config.toml
num_hidden_layers = 13
norm_eps = 1e-05
qk_norm = false
init = "normal"
init_std_o = 0.0191
init_std_up = 0.0971
init_std_down = 0.00953
optimizer = "adamw"
learning_rate = 0.00129
lr_mult_o = 0.641
beta2 = 0.99
decay_shape = "linear"
MLP neurons of a small language model. Each row is named by its layer, matrix (up: input weights) and neuron, and shows model dimensions 96-191. Each number is 128 + 32 x the weight over its row's rms, rounded and kept within 0 to 255. Numbers have three digits each.
After each neuron's rows, "fires after" lists the tokens most often just before its 100 highest values on Wikipedia text that the model never trained on.

L5.up309:097141061118136137103113157115141061115143107150197118159092098124133110129184192173174116190018114189163118165130140125139117122064098177081043111157185164134087131154081080117097170128173192125141098126104110139107105095133111086146093090121175125100098085129102131112140102101173142114
fires after: " |", "|", "-", "\n", "s"

L7.up446:074128133115078170140130153087122125094170121099141113097130111174132146097136161143146113090118109149137102158142140114128108171097147094134144121182159111102121133098123187150119129185100055148094064133121099143136058092123163060135113137076125097106132058114150141187093157178104113148
fires after: ".", " g", "y", " G", "G", "al"

L2.up190:091125122173103052099158124134158206179218121091122143079085092175061116140161145169107093111068152136162111131099169088112150181093183127086031141151127125131063099158149131153080208140158105104096135066137135111082118134116113128096123092143129112111135129189134165132210108142154105153
fires after: " =", ".", " player"

L10.up487:149100152190081160125105157121210110184202186088104137104134111135094109046124198134105130142115146130154133138120144078132121136198086101102123097118110114171139046162170092150146115146169137125131094163122119161133119157153143137149119135073165118093133090190129122105116130179077138173
fires after: "f", " f", " F", "h", ".", "k"

L5.up215:116087115120089102175153048059165082168107116124186138159119151109115084117138129148147071109098154194179131150154163129205158106119118121105082149165139130151074127211096101096119130164167167136162116135118051143115115062122101123102115071107174104176139118149202136118141094135187116146
fires after: "\n"

L9.up262:111147173129133118107162150132136159126183204115145065131131156185112189134139152164115116141158130124166126167078168124063133143103067127121120162088116151112086096131080157175085118181089122144094174100073163102133148132035103126051072106182090126140089195140149141149114131117119156084
fires after: " d", " per", " the", "ur", " was"

L9.up742:117117149107134071167170118154146115102130184068149124089086079156141087152108177137160116181123136155161115166160135097104085160119123129076117183147152184141140112114087178120122126176139104077124068100112180109094178057092150112066147144179170109153132170146128124177122091146120088163
fires after: " ", " fa", " Fa", "-", " Pa"

L7.up415:085085145126103109182091153130086111155115113104095067119153068193095140157117089121098091140164093122100111146138162158112137174085125174137034135101162171124106154171077165121141188146127116070145133093131157145133083079109125149125119141180137090107163146107179161221162143115077141155
fires after: "\n", " \"", " (", " the", " Grand"

L10.up644:093140108125112226101178119106154187158182192143117108153109114112097205084179116112159126168113120124171137158125111072178096133068149136106151139144095143100135139043157164173122093124162047086177083123134120131145174041074179078130081151098212105117133179147178165111139162154126147162
fires after: " ", " a", " w"

L9.up549:148123097174112143149157106135101182048146105080191172112107141144154155101129134114135146176059147120203117155087131096094129102080162158119137162136130081213100137080138156153102154120127147096142082146161147097069097143106172123083117118120098148088162207091084159126115125131068106176
fires after: " T", " to", " ", " c", " C", " A"

L9.up436:120160059130158153091156063096142129128109186129112177127125126115156167102109147099153118123107164151086175138123123143150133130098139155104129154144058104158110107165141086106045098091156090103156151127149074135105115121077160171147075106122160134136132169090158126135166101137082159149
fires after: " ", ",", "%", " De"

L7.up604:170122118181088101117133155134171152131100139116112058125105140150096148134133185147179160113109161194134201149148049112160115063137097070064096069204100165108083086135101090150104133101135124109139139145075129110128095103162113113147080108080184125098124114129145104133077157166110140154
fires after: "y", "a", "op", "th", " Ca"

L7.up613:148118136149071152163141117065223130128115124111130119128114107141118184155143125099191096148173098142163146154174138112149134179106108132131139156111100149168143149150167092183116092179144146147212158108083108119069130151058136125111114108124167169125100155092099169157130048108055140183
fires after: " w", " W", "W", ".", "\n", " F"

L7.up102:140094070169099135111145084100153179141105165120135204119132124146154134115175151096130098131094080174137157125028129090103136152132079148168124128170110084127109141161176123167103147112142098143114112127138082181129158164167172143069079133107166092204125115151161160165112112108082132164
fires after: " ", " st", " d"

L9.up688:110131152124201081132101075100132168161140101089190116157094094164132143155100144112161165170081114139186142194169179136184162102128141172112084091116115169095092113114174099138104176158112103108178137116126092127157113186088164156067085073107143122117090141159129130135160090102091128115
fires after: " ", "|", "-"

L4.up62:152090088121102093137171132103114126062125069068133070063110086139078148133146067124135104117103097146143103150159113151144139126118174143081039117137110166114084128194134134128158181111160209121122099062127118145112140098100131104124123108108149085167088148162107097188160150150144154148
fires after: " (", " Mc", " \"", "===", "\n"

L9.up365:122140112125042121117132140127147108120148088114158128151088132092167151128084173161144106149062100168148191173086128146141098175086145138150127158170123130130133149129137183150123162134159093124123091141161112148076150111092160077106120121083135072080159144144082162192149085120145142137
fires after: " T", " S", "br", " C", " g", " G"

L9.up40:165165102158150112110134140089171126124126154173090124113132128136143146150108107151142109134119187137109154149090186140092121115121109132095116120106065143144111175125131119128121132157136147103108113080170193111110148056120144167084107122103153153106090160101206141195103128104157153088
fires after: " ", " Ca", " House", " b"

L2.up162:134175060195157054142162086154123109085135181130173124145120076109132135094167123148159140162128185153124157172086115114153140158133121109061122126147119146136121099127119148092126127191154126157161096127093075152134119052119085145047145059093133132147094119103127115191137174150102159169
fires after: " ", " (", "'", " un", " \""

L9.up554:162103128077133194156115055127174158104127119117161138160130078095081082123117092189107164113113092086187109143088148152180118160119200181065052140137163165162117111105087148145101152121162187138128146154132145147105110119137075116167105095139184136073096111141183086139106055168146184140
fires after: "-", "s", " Pa", "ni", " Mi", " San"

L4.up765:166069130141114091154121134145147091124103129137146148101145114150121137148167190146080113169078164160131170159128146088140141104104144135141086131135157154166127088133118182068129166173153140164163103100087154140079160106128123117090101074135119155107106111115170132232086101126091114135
fires after: " (", " Bra", " Ba", ":", "-", "ra"

L4.up609:098156095148085184159137088114131178123133132118166113147127112179108109170191186119162139141158096143128139106102104087142157184118172112135125157103109121150074126095117110137035116183184170128136126065106157112099105144168139103160110128035166121139152172171183126071118111141123142181
fires after: " to", " E", "E", " no", " I"

L5.up523:136109110133145134180118080139100151128118152104157132101127127124071150139125157150152124137130110104131079150089173072082117101125163152094147148131140157134131119123167127118104149157134174123135057160096072158063112059155109141108089100047162113164132093109123112177105136132116143099
fires after: " (", " ", " un", "-", " Pa"

L4.up193:191215132143144143125167076102177149133118212116114105146135134223142117165106087101184129149156142149209089129044152130130170133140146193108144117098115135134103186104132156134093122221112143125137080121138129124116143122063148128121107144056108075118078174145164103162163158131151151127
fires after: " ", " (", "-", "ff", "e"

L2.up636:159113142135115194130171140129201208143142172091147073110137097182069089131166110154199095161134110129200141187080098128133109130127125134111106145100124206111063161090077149107151127155143143180129113118120112182144144151139108115101091072099116101160140099149135134143158092150115163136
fires after: ")", "°", ";", "ia"

L2.up263:171089118125119058158133082110140176106158131081129075160152056141151102133181106107199137150127129154161136163126115091144117159121153137098122133158143183157131118101105165110076160133186167106180118043066109092095131088061117191108109111139136092105100184108136104174168107145125118144
fires after: "-", " (", " ", " \"", " un", " Un"

L9.up158:176155117149094178159155122121148094146104209131145076108118093139079161233115135136156152082152195180133093189094142136162090154138119147142109123149137109109094101106109102076097139145140193142089102108112121100101066164152119129126105133133140130123146177141151126113153125144129105130
fires after: "s", "o", "li", "vol", "pe", "e"

L4.up217:115137112116146117179168112151120120132142108086187146125077090127110125132116152159156103206106147161201135153163157176134158149131133154114111168120152128107086158165144111128129075169130181115185094130129062141135133111044163119095077139143182118114107150158115135118124099129113209111
fires after: " the", " The", " "

L4.up475:155073148136138159191158156134108141164175183138121091069124152143120085136124183138120148145111111147129125195089148145160112109070108143111082081210159175196052160115079135142146143112118086138151102136146096095118112111193088107165122094105150160141079124145148084192148112136135172163
fires after: " 19", "|", "20", " (19"

L2.up72:129187184144146117155148078136134123083130151141216107150110058150119059105141102114166139227115132139152136171157107110146157168161168144098120135094102161116122124084118132141098152140180148124154096154101104106068149154132181127070090110123170115141141193179116117137182133092142157148
fires after: " ", "-", " (", " \""

L9.up699:103069104182101107120151142100171118158197127114127123130095110138070153161162059130087107156104169137144142124104189085076146129123152108076150079117115162130110119133139120174124150139142104074146132130163130098092146064135133171147104148121174122151160139194120162173144118104081201192
fires after: " f", "k", "c", "f", "g", "ch"

L9.up677:191191096122160214154147100097145079102120174089119137136120140188091123153136082131126127225154117196152069153123068133168169143154086059099113146112112123143129148134100096133159171137124143115147093158118111168090124145173161192071151134087148146099092119113181116121153089111079138139
fires after: "u", " Po", "p", "m", "mu"

L5.up704:105060101125090156140136129161128088091106094137104130131142126122114116175154123155099078162125123122162103140122132101121128182058093100096119117164085131166102094108124178155154171121125092134145078144102069153135141098088124053113060139152099143097142082161127117180161098092146146132
fires after: " Bra", " B", " Ba", " Ber", " K", " Bur"

L9.up314:150081108153138098165139088114131181135098131102147150142120076079091164105127138158122134132185075139119129116121162142119118124095200195090068156169101180047117126093015100092094050111141126139154155129115126065103128070125143152179109128120189112101120128151150124125074111183166205124
fires after: "on", "di", "im", "an", "-", "ni"

L5.up692:124132163169106105163123114080162149103135139165190136108111106150135160189127144123192048167129151166126149147131104115080156102088102134176149122133058157126107087130182171051098176098136095146139082126059084163121092096119136161115112140099124096136096086186150139143147110128108169173
fires after: "T", " T", " D", "d", "s", " Y"

L9.up708:111132056128109123077135153104112108127075119077153123184148157147068153122135142126118169120143156156138177138100095000151087143089199136085118126095147164167038116106143160116149077146178138051112074131106090114112160114136175097081110117080132152120095176100138096106161148170106085156
fires after: " ", " p", "-", " Be", " a", " |"

L9.up565:147133101112149151120129191166191233121175171120049148090114107184114107106071125176161095124095161170117114173111160093113139133148114136067136084152140111154110092125121076110086153128188124129088128145131146134109106218157112146132122099084122106096128078148122091125180158172103145158
fires after: " =", "re", ".", "ch", "tro", "e"

L4.up303:141126131122121088137191128087138137132104128108118084141134087173116141120141127101133141154123141138140138142121094108094115128093158113062149109141141175149067098127074186131065114137154166150113105062099149122119081145075138105104108152126127108103221201179191146165135089163122105125
fires after: " \"", " (", " mi", " ma", "-", "da"

L7.up427:090112048180149159108216085149131118139120186141174140151160106115136139087076157119098102172114103147101158122086108131105128151112148131121067117156094092122140136127116107170093155089157116117215118092121102140063116175110119124154098092153140071093066121168163073126147134070110155161
fires after: " ", " Sea", ","

L9.up383:141144151160108124127119133141127124075121110136202097136148081173153091121172108137134157161137081143086094117095069134125146075118106129103080107164127138148088142162148054136137149134182157156120103207148076166093113069104080199105098081074155131125096061106143144131150116119129171178
fires after: " |", "|", " C", " Con", " con", " A"

L7.up675:128085104130117160138122073131164132172167122060136104055166124181130105120141180151118099096078133144157058131128137123081180156137061105078121133129104117154103151123088152149097107111134112095119102106082121067156071129071155147080080092113136148061095081125155100117165165100131149132
fires after: "n", "ci", " po", "ri", " N", "li"

L4.up654:065120127170090154131182156114150156135139152132109095122105060148130134145178086139169080159109122172107139172144144141124111195157134122144087066154157146125085167168134140169081171106145157122156076086104139105138130111148128125112074117157193153115097095119201114180113118104162161100
fires after: "re", "ra", " fa", "le", " Le", "fe"

L9.up139:109126109169169135107156076127154163165113164104176082174097083097079163162075124135126147106073127147100091180175108090184109106087149156142122072111109110130125140122124146084166160193151117113146101144149070131046121090127128100130134098058172129106085142118123091169177139136093202170
fires after: " |", " f", " Su", " con", " "

L5.up26:091104085171170122146144098134114135158129134128142103156076113107149072150105177170113128118090074136138169164122184116169134154072116124151125141153163147115088112136098128080127156094152083101098091131115113155082132055140135137118148156094127141161122113179131154141181088106126117177
fires after: "\n", " U", "U", " V"

L2.up196:127153116154122156189160063157122105092114148077159135143078117146143086176117153130146145133093152109170148144056191135147198104091095144140126134093140119120114141129122091094106153169104138140126087098060103109132160104105164162144132106051129116111103182110190166178111137119122174185
fires after: " (", " "

L9.up728:162100131164124132128146072150180150139133120126194107174131121081064162153119139209152177109127104103123149143122136107145150080103191194111129135184132142132094151073055059155122131104148136140101166126121088090119110122073105174158160114130124176165113124075130110105148124176129153101
fires after: "|", " Se", " De", " Ne", " |", "e"

L10.up591:164159116127183171124168050095146122176110176148138166126166141168116115129131125068147129100091101098143085119066171078150121171082147160136105193168156128138126124097117106087124150078114107127112147100137096111110129168139119212115131136135189098105071141126184108113113146084113170179
fires after: " ", " in", " mi"

L4.up200:164156140141142115184153156111119154107114190092187120148168113153123190165133133126187120136106139178142158145158082059133202167139169158137122113115109082173085110071168136132035157121117192133126155177137131187090086180114104129143141107128083116105105161158096156114097112161047132166
fires after: " was", " su", " re", " E", "s", " were"

L5.up164:123132120151111122166192057068161121110154153102185131124105151124149138140088088139123087166144163159169165183145168144148141161130106192155052129160147174112092104135093140146079121135156156123128139133095065120085127114102063138126108105141121160096111113140168187174151099125131136164
fires after: "\n", "s", "=="

L9.up212:140099146173118059104151139059154227147126114115149086122107074171073140122139184119111140100092179094124118121134112123162142160125120113100121137120191149157135151129067101178123167168185199068089108120163101135145114067135125090115123133055156117179181100130131156112166091143115149165
fires after: " a", " an", " the", "\n"

L5.up61:142146136151076123103093141124185103117134107126141079134100097140152111149154106157147109146044121132145170114134149071160140151143093177142064144136148179097102139097167142187094201058155151144134082091101083149089106112163113115092098098161152137115099076166124082134109132127093110128
fires after: " E", "ra", "fe", " Ra", "A", "re"

L4.up614:168099102179049129128097127120149125146178101050109170112147127136140150129169156220117071139105164113102153113120152039131146112088110131144104139110117136167069104173086161167079122131134144089116062128139132160101111178172140205133078166041172091139114130115135097129191055066091135112
fires after: "_{", " =", ".", " D", "f"

L5.up82:080124118110168134200123100093173111072079141143149131181107135172173146170134104093109055150049176140152125163146120158073165115131099086147126150128153123142112135149155166144126125124146179152103154108125122141105079143139128139142111137162160139162063148173142181132096077129098166171
fires after: " M", "d", " W", " And", " K", "e"

L4.up595:167084116166068072152158133153095087126172133093137136068146179158106173155149049111064098170101119097086131148096125116105154145125115092093107118143060084162135147163051154108101117141106113102078081157117105195102100124110119115117093107147228194117098113114156143207134119102150165107
fires after: "ba", " Ba", " Bra", "b", "ra"

L4.up421:133153164123083143157139127111176159143124139132144113146133107118115164116132109114129088077086137111157106156152178080195166178145105151100107188151125214088101135119176098105170161198133155119167101123142125167123136108102138093129130125096162155101144087127172127131153043116114113223
fires after: " W", " Mi", " M", " P", " Pe", " F"

L4.up710:099145162150147078133170134123158174098153130122190119123119107135108182132116065101145108141109143143114101119134101118075213177086136043164131162125085113081050116091195152103091118135156130174161145103186075144136182168126140145113111144125080164097099150160079184107153121180129093172
fires after: "w", " w", " were", " was", " c"

L5.up187:131078163109154046171157065109173141091121173084167141097093066104155092117122189161161119162158124144092093137095114161122116154117157139105137187182107150159114115122147131162095151131160156169184156096086121154065117110140127125113149107158173131128079126154159120203196138121165131141
fires after: "-", " (", "\n", "==="

L2.up464:092168157125080152124101080129115189127146146118154098127149130150150107132160106182157127155139139110160118132188152062139136159095145122072134081100128130105057128137112120100122085151149181121141075137125048115131148109098113121134091085083165172165118176161114080123157066085140174160
fires after: " ", "A"

L7.up139:152115104133138177133132119136145164160093131140112132091152109168115114193107155101134127176129121109161092140132137119093087124108125158084123092147141095114128137158084156083129119114110144111154117135084087149086078150114165207145068099157156128099073087186152088133066030121127208186
fires after: ",", " ", " $", "s", " be"

L7.up77:145136131126138072186183142120185151159154179158153111123130089085078197173107103094099148148139088110083145166127129128125137123136118155142083145157090122079073101147094105095118146108181135164093141132147180123109130134184157190103105164092130090096123143142125087145071119155121197176
fires after: " an", "S", " be", " design", "port", "th"

L4.up240:148097101104083114140126046137136129160146153117124072069110095059151079117134163143127123106142119144135123098113164137158099172154153097063069150148199162112131119102168151255098150135191138131145094078084121129082131075090127111074100107127199115127145124136117128177144112122128090119
fires after: "A", " Fa", " Ra", "ga", " Bo", " Ta"

L7.up506:127132179110168115140195126121107132163130188060124055074163061197140115151117162101131172154154167187178077191082109141080099133137107150103114137116117130128011106095156158185115135179138105122091117158109139096136075125069156165072110136170155123091107124132165162116121093116085095216
fires after: "n", "o", "s", " ma", "li", " N"

L9.up299:150108113110078145148126103127158150124157169126072096107111102081091134124102095171150153166097100106104091133128079097157136079128134117065057153143132145137093146098134081126146130098163156118135098130062120098104155070171133114112111139091126166095088122182160090172147045114116157138
fires after: "|", " ", " Di", " di", " 19"

L5.up83:153105077112190072146141156127159087090122129127117108087125080081082154154089133160096164151123045161161153179083129101128123088102137122085063088119139133137107157105106119202122172085152172089174098095116104193120111104056103137121113159068119103121130126068185125167144126185125122142
fires after: "\n", "==", "===", " ("

L9.up620:088080147152140053102143124092145144107136111162128151135061096164156106113139147083127112164081126085146132118107157170159138136125135055128153158173136150161068156107149162134108194169092136080180125135137080142125119145136141074133083139079206132076094171167178176127148068136083140128
fires after: " ", " M", " T", " Gu"

L7.up493:104118194168158053161148112123143131124205116165167146112153087104082112114166152135143141132149107120141136125104126142132130169118086090093155157133105104047128098119078122048146144157122105170122135155141132088117151104130101151138129105151129110199101104147134188189126061154123149136
fires after: " in", "amp", " In", "ab", "op", "as"

L9.up761:139215103105117111169117131130153141111175083103111124097123149163108076147102164149177032156139152145155032125133087097107146199101103126103119082125139103152155147135133107131115152154102134137153112173060066128091121165166152117078154166096079157122147155154186136131156087142072131161
fires after: "po", "u", "c", "o", " Po", "g"

L9.up432:101194117161104110129168144106129174060116121103170128131102105127103106200144166131079139108137204090132105146140158120125127112117156087122093135122077203152121096160130136113086143121190198072149115111188148126165084140081161132095097125092126070071156129062163166150114100121109184153
fires after: " ", " the", " a", "s", "n"

L5.up155:088151132115098121142138118079140116068131132117095129091104107145133145104114191187179124144094140188097100112065121106085086100123132180082078164159128172180123080090138133199138184140124155116127107077135182132121098081098120111079138145113168120124165152172209139158156122151105100142
fires after: " (", "-", "ne", " la"

L7.up394:093110160156153105171176068112158124094143097096118088164148125135108116131090133160127119073127113159119125152124174103052144097074148071112150163161111156077143126132121077110125138147218064163147158136138130134120073075123150109137110133131137127154135086156111129167133130175114162137
fires after: " In", " 19", " in", "S", "cc", " 18"

L10.up329:082166111157111126145180166052187093154197131152136090181111153103097114050120122150135125131106150136109110108088143095140133113117058147103114157093142141143086129163124111097127152178197126124164145152165113098095091139123111124151098109146157176110076085170103164152104090132117174097
fires after: " in", " F", " con", " f", "ef", " Re"

L10.up191:198144105134097105164171131118128142162140147157140098142160103167097119054152108085214094149094151120117123155095082128175128113100132147102154135180127120141106156148146109117093097139224141103223125149094069121075104092115132172129085138122191103140078119124139125155145151136069109168
fires after: " ", " |", "\n", "|", "-", " S"

L9.up448:077153108107185121171170058153130184104147135128179122136110103117068147125112137137163149108104113094098147148135143114179127143111136110112122075133122116140079108167120138139098086209156174123100090209109092116166113128117135123117116099072141038141095149084127138130193175121118105140
fires after: " |", " de", " a", " ", " be", " re"

L7.up438:104145061150117130103158134100135161191118165106168117117148170152107145143163135118140124154153119110154108152099144181175108138169127127108087044103102150149077139139124094163091157120218131145173094078148074057152054129102119115061044086096167100081134128158145175191147119111075119144
fires after: " ", "s", "ne", "o", "e", " |"

L9.up588:142139171106082069149116137096135209166121133142214119149148127108129106116124118125165181173122160084170138107115129145130141076145119169106139161129182124133121083099089162132152116151153118108112148128168074164140094151078148147137155134142148180133077117097137115107142043132119151162
fires after: " Se", "e", " I", " O", "I", " De"

L9.up268:132139116189144042145149059130171111116176140161158196146092110107132144143136136097161142175109124113152126123165059115110103097099115125028087117137058144145143101166178128167113159154177179069101127157109133129167106103130087112097105091054150145113175096061143141141137086147132187147
fires after: " con", " Con", "ge", " ", "en"

L10.up362:171134150096162112115123112086179106104112125125160140102121116205071111104144121108189071121126155149115140154137114085079093130079134137122058153121118135117113061147100071099043120163156182088143093186078107129078159082111121153099082084060142145135049128169141158189133085130094159120
fires after: " ", " (", " S"

L4.up641:111139075112136105114134147114158192176131141079116121104094143143104099082172138151152172131116077125125145157157164128070123171129189156136119086181153104180035104133051095112142152122113094096130125112114164120136054080169136133052155158074123161153116075189155117141125117138124148173
fires after: " po", "log", "mmer", " Pa", " gene", "ide"

L10.up657:131127149191073153141172115126165116122115111149163106146089081105079113196184141070098070117156126131112124121147159105173194152063156068151115145125057152132092165113107128118137141116108088117132141092088071187108109137141179138143149147109164180107099156165124151107139105173069132206
fires after: " w", " He", " he", "w", " W", " high"

L2.up560:125149050122136130141161102110120141115128162090137104069127099093120161141124112119192110128144131148095171129105200144097119071106153117140060173173133129144135146125123146143084171161116106125115086126059170120112108048066167122141091104175183170116078091133224091202137129097129129175
fires after: "\n", " (", "-", " life", ","

L9.up729:115131143154141172151117044125154138114089098083151115142139128174120117120193197064152114120079149117134149169140081109087110133140187155120115103116118134169097064118077153061150136131135144115102081142102142175117122103079157104143121187098106157081066141117227149173163074201095114147
fires after: " ", " Su", " F", " p", " Ch", " V"

L4.up715:135077150145097115227128124125128107107119145124119087108130105130116172101163144136108134100106151168164117169102118159122149130130170135165121114171145172155130098183107167093116122171138124138111081080121108152126079168146169168115087106137173122120097156138130171133185055154133159173
fires after: "e", " K", "w", " Ma", " Sha", " Mi"

L4.up676:102096118123159116115171121134094089121126150066137102117153078046115155157151198151170106149113065135183178153160136141140150160146158124140113079147126056158121137123121122129098149127126140089114087129118140142068099045114114121116098125140156149155076129070144149168100085147195122161
fires after: "\n"

L10.up10:112152088145195082142176039111125089143100135116183112158079117103090166055124115159142133084109183141178109136136099065131084127055159149044072131173139081131083130151118128101105179154102133132121104137172160106170163120084101118079140128109142063102138135131106156110135161157126141171
fires after: " de", " con", " ex", " ", " re", " in"

L10.up127:158133184145109166136149180128190156082177106136077127140032092182122189170153120091195126134157170131129091125061114108153145099091129099163151167158118162163149117122151176142082155138116123127125109137069081115137104200116122119182141156099140134162143126151117090108160113221054167200
fires after: " P", " W", " p", " T", "W", " D"

L5.up347:104148160137070163138151099110130088164122161148182094149104148164166107113194128151167133143067178127076156181111148107170109154136148167127113128119112155107066113138146107151086146171166129128163084179155167140119147174096162079063095095107160175114074095124109180164154069089150158117
fires after: " W", " G", "br", " L"

L10.up92:103135115154180114189152114090206139138149200113125132119114053091134170193126154113145140135126084065089138133115137123101122217119168130144144144104110098111130045147115121154106122168133129134146128114127054089114108075121136139128166156109095080145083158119159173071127116106088120180
fires after: " de", " re", " con", " he", " dis"

L9.up256:129107137172094169143136097148143114208124150095087128109091104127133186152151140110103167133137148113138128128189147134131109186138128109103095146142182124085105136125138105105145141092118162140121159107097123094105098165180166188098143115166098129138138163185127104077183165108111156145
fires after: "ne", " is", " mo", " be", " de", "p"

L7.up673:148125098157137174101196169167095185142126153105174134189106094141118133117154190119147123134074150166100104140112163109130210182138168112144118141169106184098104112113113069132104190121119152084146148127134145095098125129101141107161078169161062137073098185188151122130110115121027127155
fires after: " ", " in", " was", "s"

L2.up678:136110124127090075210173131150160159048138142142153168075081093162139121107156135108176134136100143157166115133112147119131133173126163149128077179183121212137117151134099089179109171133147067108116093107099146104096121104092130098118058128112154098102106148106097113154214134131123119175
fires after: " ", "-", " (", " Mi", " Ba", " \""

L9.up543:113151142179136121214139116132241152122128164154156120104086063121096123146148134131129102166112102162117159133104091122162180119085132117134129174162111136130168122155174122144064143134148099161114117153165072123075117165129133109147091146095131084120124152135145159142106110089109130157
fires after: "s", "d", " S", " up", " W"

L9.up586:119145174131135129137150079085159133055111175139224104125129116161151126173100122120112138127050110096178177137093171124089113103048144092115123169105139138063128096147113098184107191140141102126184124122156106150166162100098126104142080122081133188118094137098152135130130046102046151125
fires after: " ", " f", " C", "M", " M", " c"

L4.up440:189123117163141076172178104104089121140101151117177134131126085138094152137167129112129175161148167125133139143118170145172188135140107134094086150043063144151115158161109118115120122156121115165130085099144094087057229074073102186112120122074132122124109179123134147126126121101129120151
fires after: " re", " ", " (", " out", " su", " b"

L7.up764:077082163147115140139158134081141185080128130116190124107135123088135187085184097161122129143166143167171155132170124101137183187076178133162156155128069215136135108140171094105118152134148130153158099141141103189099162123061170134071110099122142109142130171172127138139080106139106153140
fires after: " W", " w", "w", "W", " The", " "

L2.up261:128136102130101136093232052144181136143141136127220092128144056139152110093134155125126173168083135139091078123130187119134135085112133141087107172167147142137073125129087091127146217124150090137105100124080097114092126062047186144109086126125178106101101182115162064140123152106140198161
fires after: " ", " (", " the", " Total", "'"

L2.up49:173156127177122113167159050142171207129134147075159157135099088160116108155122146120174113118088097152147155144069121109077152134118195141087113134116090179117088112175091100122088177166130114117172089071104126088131131059096132124119074109080179119163151167155138134176214145116105125130
fires after: " (", " re", " un", "arch", "er", " vi"

L9.up430:141092114151120093132176097138153092105112125164185130103147068128131145117175111101095162137176115200150109141108139053141165159092137112130127117119081241177081138172178132150100133150184180088113050093145138100107119100168130191113072088165147127151112130118162085115157151083106126185
fires after: " ", " re", " be", "re", " |", " was"